{
  "hidden_size": 192,
  "num_key_value_heads": 4,
  "head_dim": 32,
  "norm_place": "pre",
  "norm_eps": 1e-05,
  "positions": "learned",
  "attn_scale": 0.177,
  "parallel_block": false,
  "optimizer": "muon",
  "lr_mult_down": 2.0,
  "beta1": 0.95,
  "decay_shape": "square",
  "batch_tokens": 16384,
  "train_tokens": 114700000,
  "dataset": "wikipedia_en"
}
MLP neurons of a small language model. Each row is named by its layer, matrix (up: input weights) and neuron, and shows model dimensions 0-191. Each number is 500 + 40 x the weight over its row's rms, rounded and kept within 0 to 999. Numbers have three digits each.
After each neuron's rows, "fires on" lists the tokens most often at its 100 highest values on Wikipedia text that the model never trained on; "fires after" lists the tokens most often just before its 100 highest values on Wikipedia text that the model never trained on. A number after a token or word is its count.

L5.up313:454430466482520561569443504516494520499521470504482509522515532401518510555504539538472555527377481572501554525430504471501467447531526486540492494546476451531485502466584576566429491449490502532451487565508570503522470475524491487551496547552556466527501526441459526497549525510474563497450442543483547538493485531500494486482500518557521493542549474577419488455495508517497604542484426554491513504451499519555520460552519452531544483526543509437416478425446487536556492481542515479455491511468552545455536557521421443475486482468502499470491529538494531554515501537557521569
fires on: "\n\n" 97
fires after: "." 70, "|" 11, ".\"" 7

L2.up638:440466483550441520577567417512519530488472503589548503487476498509510523552571467481517566498470534490542490494516527528482458487498458510476508439481581504526426519479421546521497520407545485433542492525474493502520469493402464526554468510541516530502510508493484474504579423490536485540475486493540524538466526475508484485432487482466512499513505541470516405499506489522453484549455530510474541592521520457537535498514498459509570472441458501476520580598553526610506511543494517531560417517446459482551498462455494467492420552474496453516520484436585499548500484470526507409
fires on: "– " 16, "medal " 16, "\n" 9, "(" 8, "|---|---|---|---|" 7, "|---|---|---|---|---|" 6
fires after: "\n" 26, "medal " 16, "Bronze " 7, "| " 7, "Gold " 6

L5.up608:483521461571483569518555496534507459445513537476538473533486543489516556535469525459507500528532409443511574499378544509536491599406463484473502455518488529526472537430498606474473495456475513489499446547503573511490465561509502493435545499491515520429444454550459490503499507500559512484486493427496424467502540524474462508460462477490548504462543526505452481477505482539490508500546566473510515470522475457462496472523437443458539491486447526468504532463478428576550467474553522519549511536433517512559533500491488457590522479537538530572556408481478469515410537543464525527
fires on: "As " 11, "Al" 10, "al" 9, "om" 9, "O" 7, "L" 5
fires after: "| " 19, "\n\n" 13, "Par" 12, ". " 8, "dec" 8, "\n" 7

L2.up492:478522455474560496431519503540556501475542536584457533503553520521455523485519539509516485552490512447494554422479516577510462494518483458497423526442514484428497497504476551468464490519548480456463494471517484499522422464541512508487544519474565448461438574490472513498485574536452532507521468512493488494443416498578488527507503559523429579507580496441534533497525501511479501481453458470483486527522525530536487487479554555442465427496467537479497556475488461473442497466566466451535446478523409578489567465426504513498582389574535564466486501490554518568450521489494454513
fires on: "\n\n" 89, "as " 4
fires after: "==" 34, ":" 32, "===" 19, "=" 8

L2.up528:450461521485476470517510436473513464510475478545555591475493443503488459504484472470457518563432493557518576543496442460555530525462557472436482546575507570457528500495484488476566510557505470464499548461469538450452444553510580454449518452515495500472493561629486499514482513476525504494393496457480486574561506475426502433528578469543503528406519497500490528496514565489489543527455461534456508512475498428468538498472491472479478531486494440524523501411543474518491483487452504494595459452497532482514503513465483511522573522545563518478478528478459440586548512479479441518
fires on: "| " 97
fires after: "\n" 62, "\n\n" 13, ". " 6, "Title " 5

L5.up722:436495509519477500528480463478566511492567504533464597519560427460465470520450461474503514504392493542495635499433455501516500447519515520485520461468444540531535580524462551527448502481557446546505567514493527476543576505545488475486499528504521481475480486499477513488517519466559511419522477459486531444475509473520451507487508562490487495595553482466420486497481440527517585471462445535541576558490492481566544483477488488492456502485471466457479470457475451463565498485461517474543486497483452467521579549481469550523533438420489543441459538483499497502538488480592573445
fires on: "\n\n" 74, ". " 24
fires after: "." 61, ".\"" 9

L2.up634:494503481451504498492489520555518414472569510429407516478562554459459579467491519503427480538473555427502476472474535579495487455534493461558500507507542532506474524495520464518494541409551522467463525501533490501458483474462445499507497515527447454480410512441473561500583513463373539532549542451522550458412471491521508495550550510510447528477555470447504525520471565549484550539468477476478460477493549572564548529465458506458461436484524490474502504465529474483411526515505550450516461478545459588525519528476505532522441468499419516494501469510444464511458467525564490475
fires on: "\n\n" 55, "/" 15, "\n" 8, "| " 7, "ps" 5, ":" 5
fires after: ":" 43, "===" 16, "==" 10, "/" 7, "tt" 7

L5.up671:408525524519526505563393500489512601509508473502464462495501500463562527483541504504527479575402546492487578455459445487545457454567540467514436500486472488594510513406511496490466521495549525469500427503503552507531412495504521548467506504549556544476482481441536507506590531472580538472501466548418537502490474513493511490494455469517525472570540519547429477463490494471472505504454449564521480544514530514497462528514535496577514486476508484532437504510508465540500528455506540369452528540514510519430471549443500474550537493446440537543470487510545510521558459497515517439
fires on: "\n" 68, "\n\n" 27
fires after: "|" 72, "." 13, ".\"" 5

L5.up130:483513463512494548493437521525490489497467552483513501548511496489612522537496492525457529540416512451468555524498541439478500555481499471473422474555502529511516503447464496499482539466539477473527463562487561468479493513550404534497521479603509506595480530498524488482553478469496559445457445468521499473470486546443453551531532555505527435543546531581417528563506486452491462504475539511545496526500549523492504562498510447414500500435444570498535450510530448479486511473475545491540496495504513604505425491461445520499503572466559522484565448430591538550501556441520530502
fires on: "\n\n" 52, "\n" 7, "Descrip" 4
fires after: "." 34, "==" 12, "\n\n" 7, "== " 4, ".\"" 4

L5.up757:424463498476536502505410483505514508513571469487493546525554458422552481526522532469500523552344497545466577479364487450571476432539470508533483483495436541541573556481502502450457468522441484484489501526511508518556474481502497529431446493517557474435532532482500520473577481473547513516523425492478531448447473459481537590543498449509579543593504547517455466500483466470541475470484505517555530520501516441482502471490530445503513479509475518446456553466489503461512520526540523453491537442485510526494571572456473494512529493512482545488447531494474551506551551501563523511
fires on: "\n\n" 36, "\n" 33, ". " 30
fires after: "|" 35, "." 22, ".\"" 4, "s" 4

L5.up150:464505420574491495545418522546530530575523453477454503518514413492522554539549457477519536534405491511510552448418508477429530525529503449557497482570438582556526576438487494485453530516500489568542454505472505485543496511461483527421500485488516521451482443504569498519588466518473574444525491517546530449538437454447516578487532487553539454512577505528467446479507491517521584450470503551549481515477490460529534461501539466456487493489492515412510488469528471442515524507524545458458548447518534501512508554501508467527522480491478522447506471515527519536571607522536522506
fires on: "\n\n" 59, ". " 21, "\n" 19
fires after: "." 33, "|" 31, ".\"" 5

L2.up187:471475424493460511461435474422483444452477583462562453529471494472487511579419495562526493472544452530533516460453548481533479536440449482563443518478506500536455606510498517531506446507505520503501537549473556441495534491559536492540587466509499516537476524531487487471468430491562490511500481486510449575459516504533471449484549545470506537545472497474429581471481523474475488468621476497575506479433538505463511484554410466429428529458446488523522434547473463552486496537496488443567522506478463528499471447512456447484559538498516506484552523460502446496474485468451497536
fires on: "- " 80, "• " 8
fires after: "\n" 80, "- " 14

L5.up254:457490459401452485441505481461506473537526525535505518474540581494562447477508486510507516532542501487526442525458529504515485500483491546491514484527498501471446524407501488529535454469591521502482559575502461509530497532494475534478514548531510480535429481550501496451467544583523463520481501534531509496557498435456543516507449447485566537488471516582497511500556563468553479481570493530502508548460450467443534462446438536502466517418490529490528510490540552513601535513490443507503508578531445524506541498431460475591486432504549453429478439447579477634474505524503545523
fires on: "L" 32, "n" 17, "| " 12, "\n\n" 8, "N" 5
fires after: "| " 36, "\n" 14, ")" 6, "was " 5, ". " 4

L2.up95:489551493524435469567512450526510516483460541486554489473497444470490433499524485548495473477543451480479482440548496528498519549564544477479433455502542473503552491499441640518468576528567577523485478489464575496550521524424462446479485550585510453469559530467464480457556487458503484498505458528533494542527518434466489483524513433449529528448468460539467454432442576507532512427458485474429437480536502432549544492562512504572481479489463431550522595544518511470521498498412496478489491537480538500488450525531460513527470537511514497488556504506523547567484542565508483491
fires on: "medal " 16, "198" 13, "200" 11, "201" 9, "24 " 4, "- " 4
fires after: "| " 64, "Bronze " 7, "Gold " 6, "\n" 5, "– " 4

L2.up635:521464489572498515523467472492487479440511468523530521525468402484464432527525508466422537493502487517489527500466473444522513534468564441399550535510532537418567452469499457561520556459483518484524573488480518543542452568525544480477480506524538510483519520533517471523439510464514482460452519418491486528560545494494515400545603543510493570461452472516508512466437486528480572514520443506505508554437434445448571503494468475491450526468493491507500488471593472467505457468462554517599454487548462506517538541490473568504496472477508454460521481393482489507481496518481400541
fires on: "| " 49, "(" 31, "$" 4
fires after: "\n" 27, "\n\n" 7, "Candidate " 6, "born " 6, "Party " 5

L2.up516:514477539569495438543498486550525478466527405554511501542542460524486498469485533538500526458512466504467486564523540484459518497548514490398484553482503489501517499516560470502493512540493499449489481514474479587503496481454521506538512495521480580522497467463556428496529518505515476430429534458429464510473447465451541487502522475466548506516553552583493496466492514503447409434438490511446610492512446492536529497559468492483523582539458429445455525504551594452515537450469463443496477523530540506527498495516464457504513444450541550394557487612505455536464500487574520470
fires on: "=== " 36, "== " 32, "===" 17, "==" 11, "==== " 4
fires after: "\n\n" 93, "\n" 7

L2.up559:472478516506366498469518559482526464502487503516538510545511532508491488542469440514558497433544496529446506523490416503535506538518542520463457492470510528506536514508523594454482519533519560517489487491480525460513421551472536536537509518480465491463470543505556506442464550566498477482483486484523483498473528579466530458587496491509534485510460495459511474520566596436572506498528451499499489459495506454444486490528520446440512532444510572509551490527445492570417590557505432519551484508404438426517480483456523497552569540505529459479582549543444456416516498478458437506
fires on: "- " 100
fires after: "\n" 100

L5.up544:434519514519513434504482484517527520468494497519460510461519490504512465479507510468552524508363454502570549444510472525522431463533425498533483526566484443553560535466523595513422526477531559536463489577518508454567538420593536532472510550521527530463481514512521496526532548454463490394514474465432499521460485417533445561459541527515505460570490481481478494460455500515506467495508459530552539572488505521559475508553545449499491430489527496509479482491480461538494532487567550450484506546436531499441531557474443533508514463439511529530487504425499593486536563464519481462
fires on: "\n\n" 96, ". " 4
fires after: "." 81, ".\"" 9, ")." 4

L5.up535:498503472513513424498515510528436428513517441449475522527550490490458493529485609512526423524477524505474480556515499471487532454559486515545525485534475509565564519476440510586533454488451529514541550483464467531460601496516551482475473527465482495489497560432467461467471483520548470536503515451447440501492535451549441500561441481570443555489485539482542518453585464570465440531482501472487557508520455486579527549615571448555484540482495469502495511503458557389438497442569483504427449522554515468541524475530491521466494485486521496492517463479479497495508485522521501582
fires on: "National " 26, "== " 20, "==" 19, "disc" 4
fires after: "\n\n" 39, "the " 27, "| " 4

L2.up590:539479444488469505581480541484519553504511450479551448555491456532514520507477588470455530456481514454528548500510421541509474502524485496513527445518486526520508447434545525584504498514449489515516473494444564566417531469572449459495544481548519457568484566525452464534460505475564498515486461555459540479477527486525523507487470493540509529533516516469495537541456529531459520475457515468473491434560548488522513508545527546476605524478509522453506455527409471382452572478491496504481446474468454466407439543591488492546485488426533464503478486489437502497419552441558534485
fires on: "==" 47, "202" 30, "disc" 12, "== " 10
fires after: "\n\n" 43, "the " 17

L5.up560:502475445512546500497472524551466504480425481502486434489515504528551475507506567546517492508517450431529501540491469467510575560490505514497484468531526481560461494577465431569508482530447523433453532506498508515505461482476580527467559508512488449455519543531536434529527546440525469507470491518403494497545493566585585568503518464461510472437536561500479475441556516518411508494559379440464492479471497563533485520474466461502523514503457524487561504553571509434534471527561537506498470492525505481567512519440513569546471513451520409423451519482458516504507532569475443476
fires on: "| " 34, "a " 12, "at" 10, "ad" 8, "r" 5
fires after: "\n\n" 27, "\n" 7, "m" 7, "Ch" 6, "s" 6, "S" 5

L5.up710:528493535484563509489459546447450515467500463460544532526513481447645495522525494594529513530458505489490493442494517462497451445454505483525544451509486549597495490421464517450497456550511435525487461546459533522474521491539497514481415481506555498422505573499473507449549473503485524463478539496422489496517547406519491527502543551587514390518537493540462517500529457483576566505391508456507502474452454461578519464575481485442493537535493534483492445467488513492512511484489531401452548472499495498454509472530500575510509463503503554475537504505499542519479456500544434526
fires on: "\n\n" 43, "″" 9, "of " 6, "==" 6, "res" 6, "Res" 5
fires after: "." 26, "\n\n" 9, "|" 9, ".\"" 6, "\n" 5

L5.up422:533513480496497499524515501500569500515461496414468500509531488437521518503476521486491554516524457429479501539531462464488537551474457506520606414530489541511518421498480422479504533530537551415480493407498461499507524458497436552522565457459473532423463516497459481532528447473452488515507506437502466528469573541549535482576527497493484548468494460570544526449509491513509451447530492487450461453483486540483489458505512431472388503530523532496535532569514478382481460478448529493536495519488495496539502453526406554513524581502602542481494456556487442492502496595548476509
fires on: "| " 96, ": " 4
fires after: "\n\n" 49, "\n" 32, ". " 5, "Date " 4

L2.up502:495492494524515444496503447509525524520517522449426473536492463470484427452594470501529510494487538447441460498482491510510544476527514488454439563525443500543582505581516555580499493582559514497537456534543479521525428452437449500499457526531513491541377487514481500396500528495503565487466490504498471514568532458472428543508553460471480516455456512610475437457510503500536553500552498545466500527469446473572509533508513505573478492489469493497469584461549490506441491533471492498484448507455427594600522487473468536531498445489507522497544485443493481517486544471533453546
fires on: "| " 27, "\n\n" 27, ". " 10, "It " 8, "In " 8, "it " 6
fires after: "\n" 23, "=" 15, "\n\n" 10, "==" 9, "No" 5, ", " 5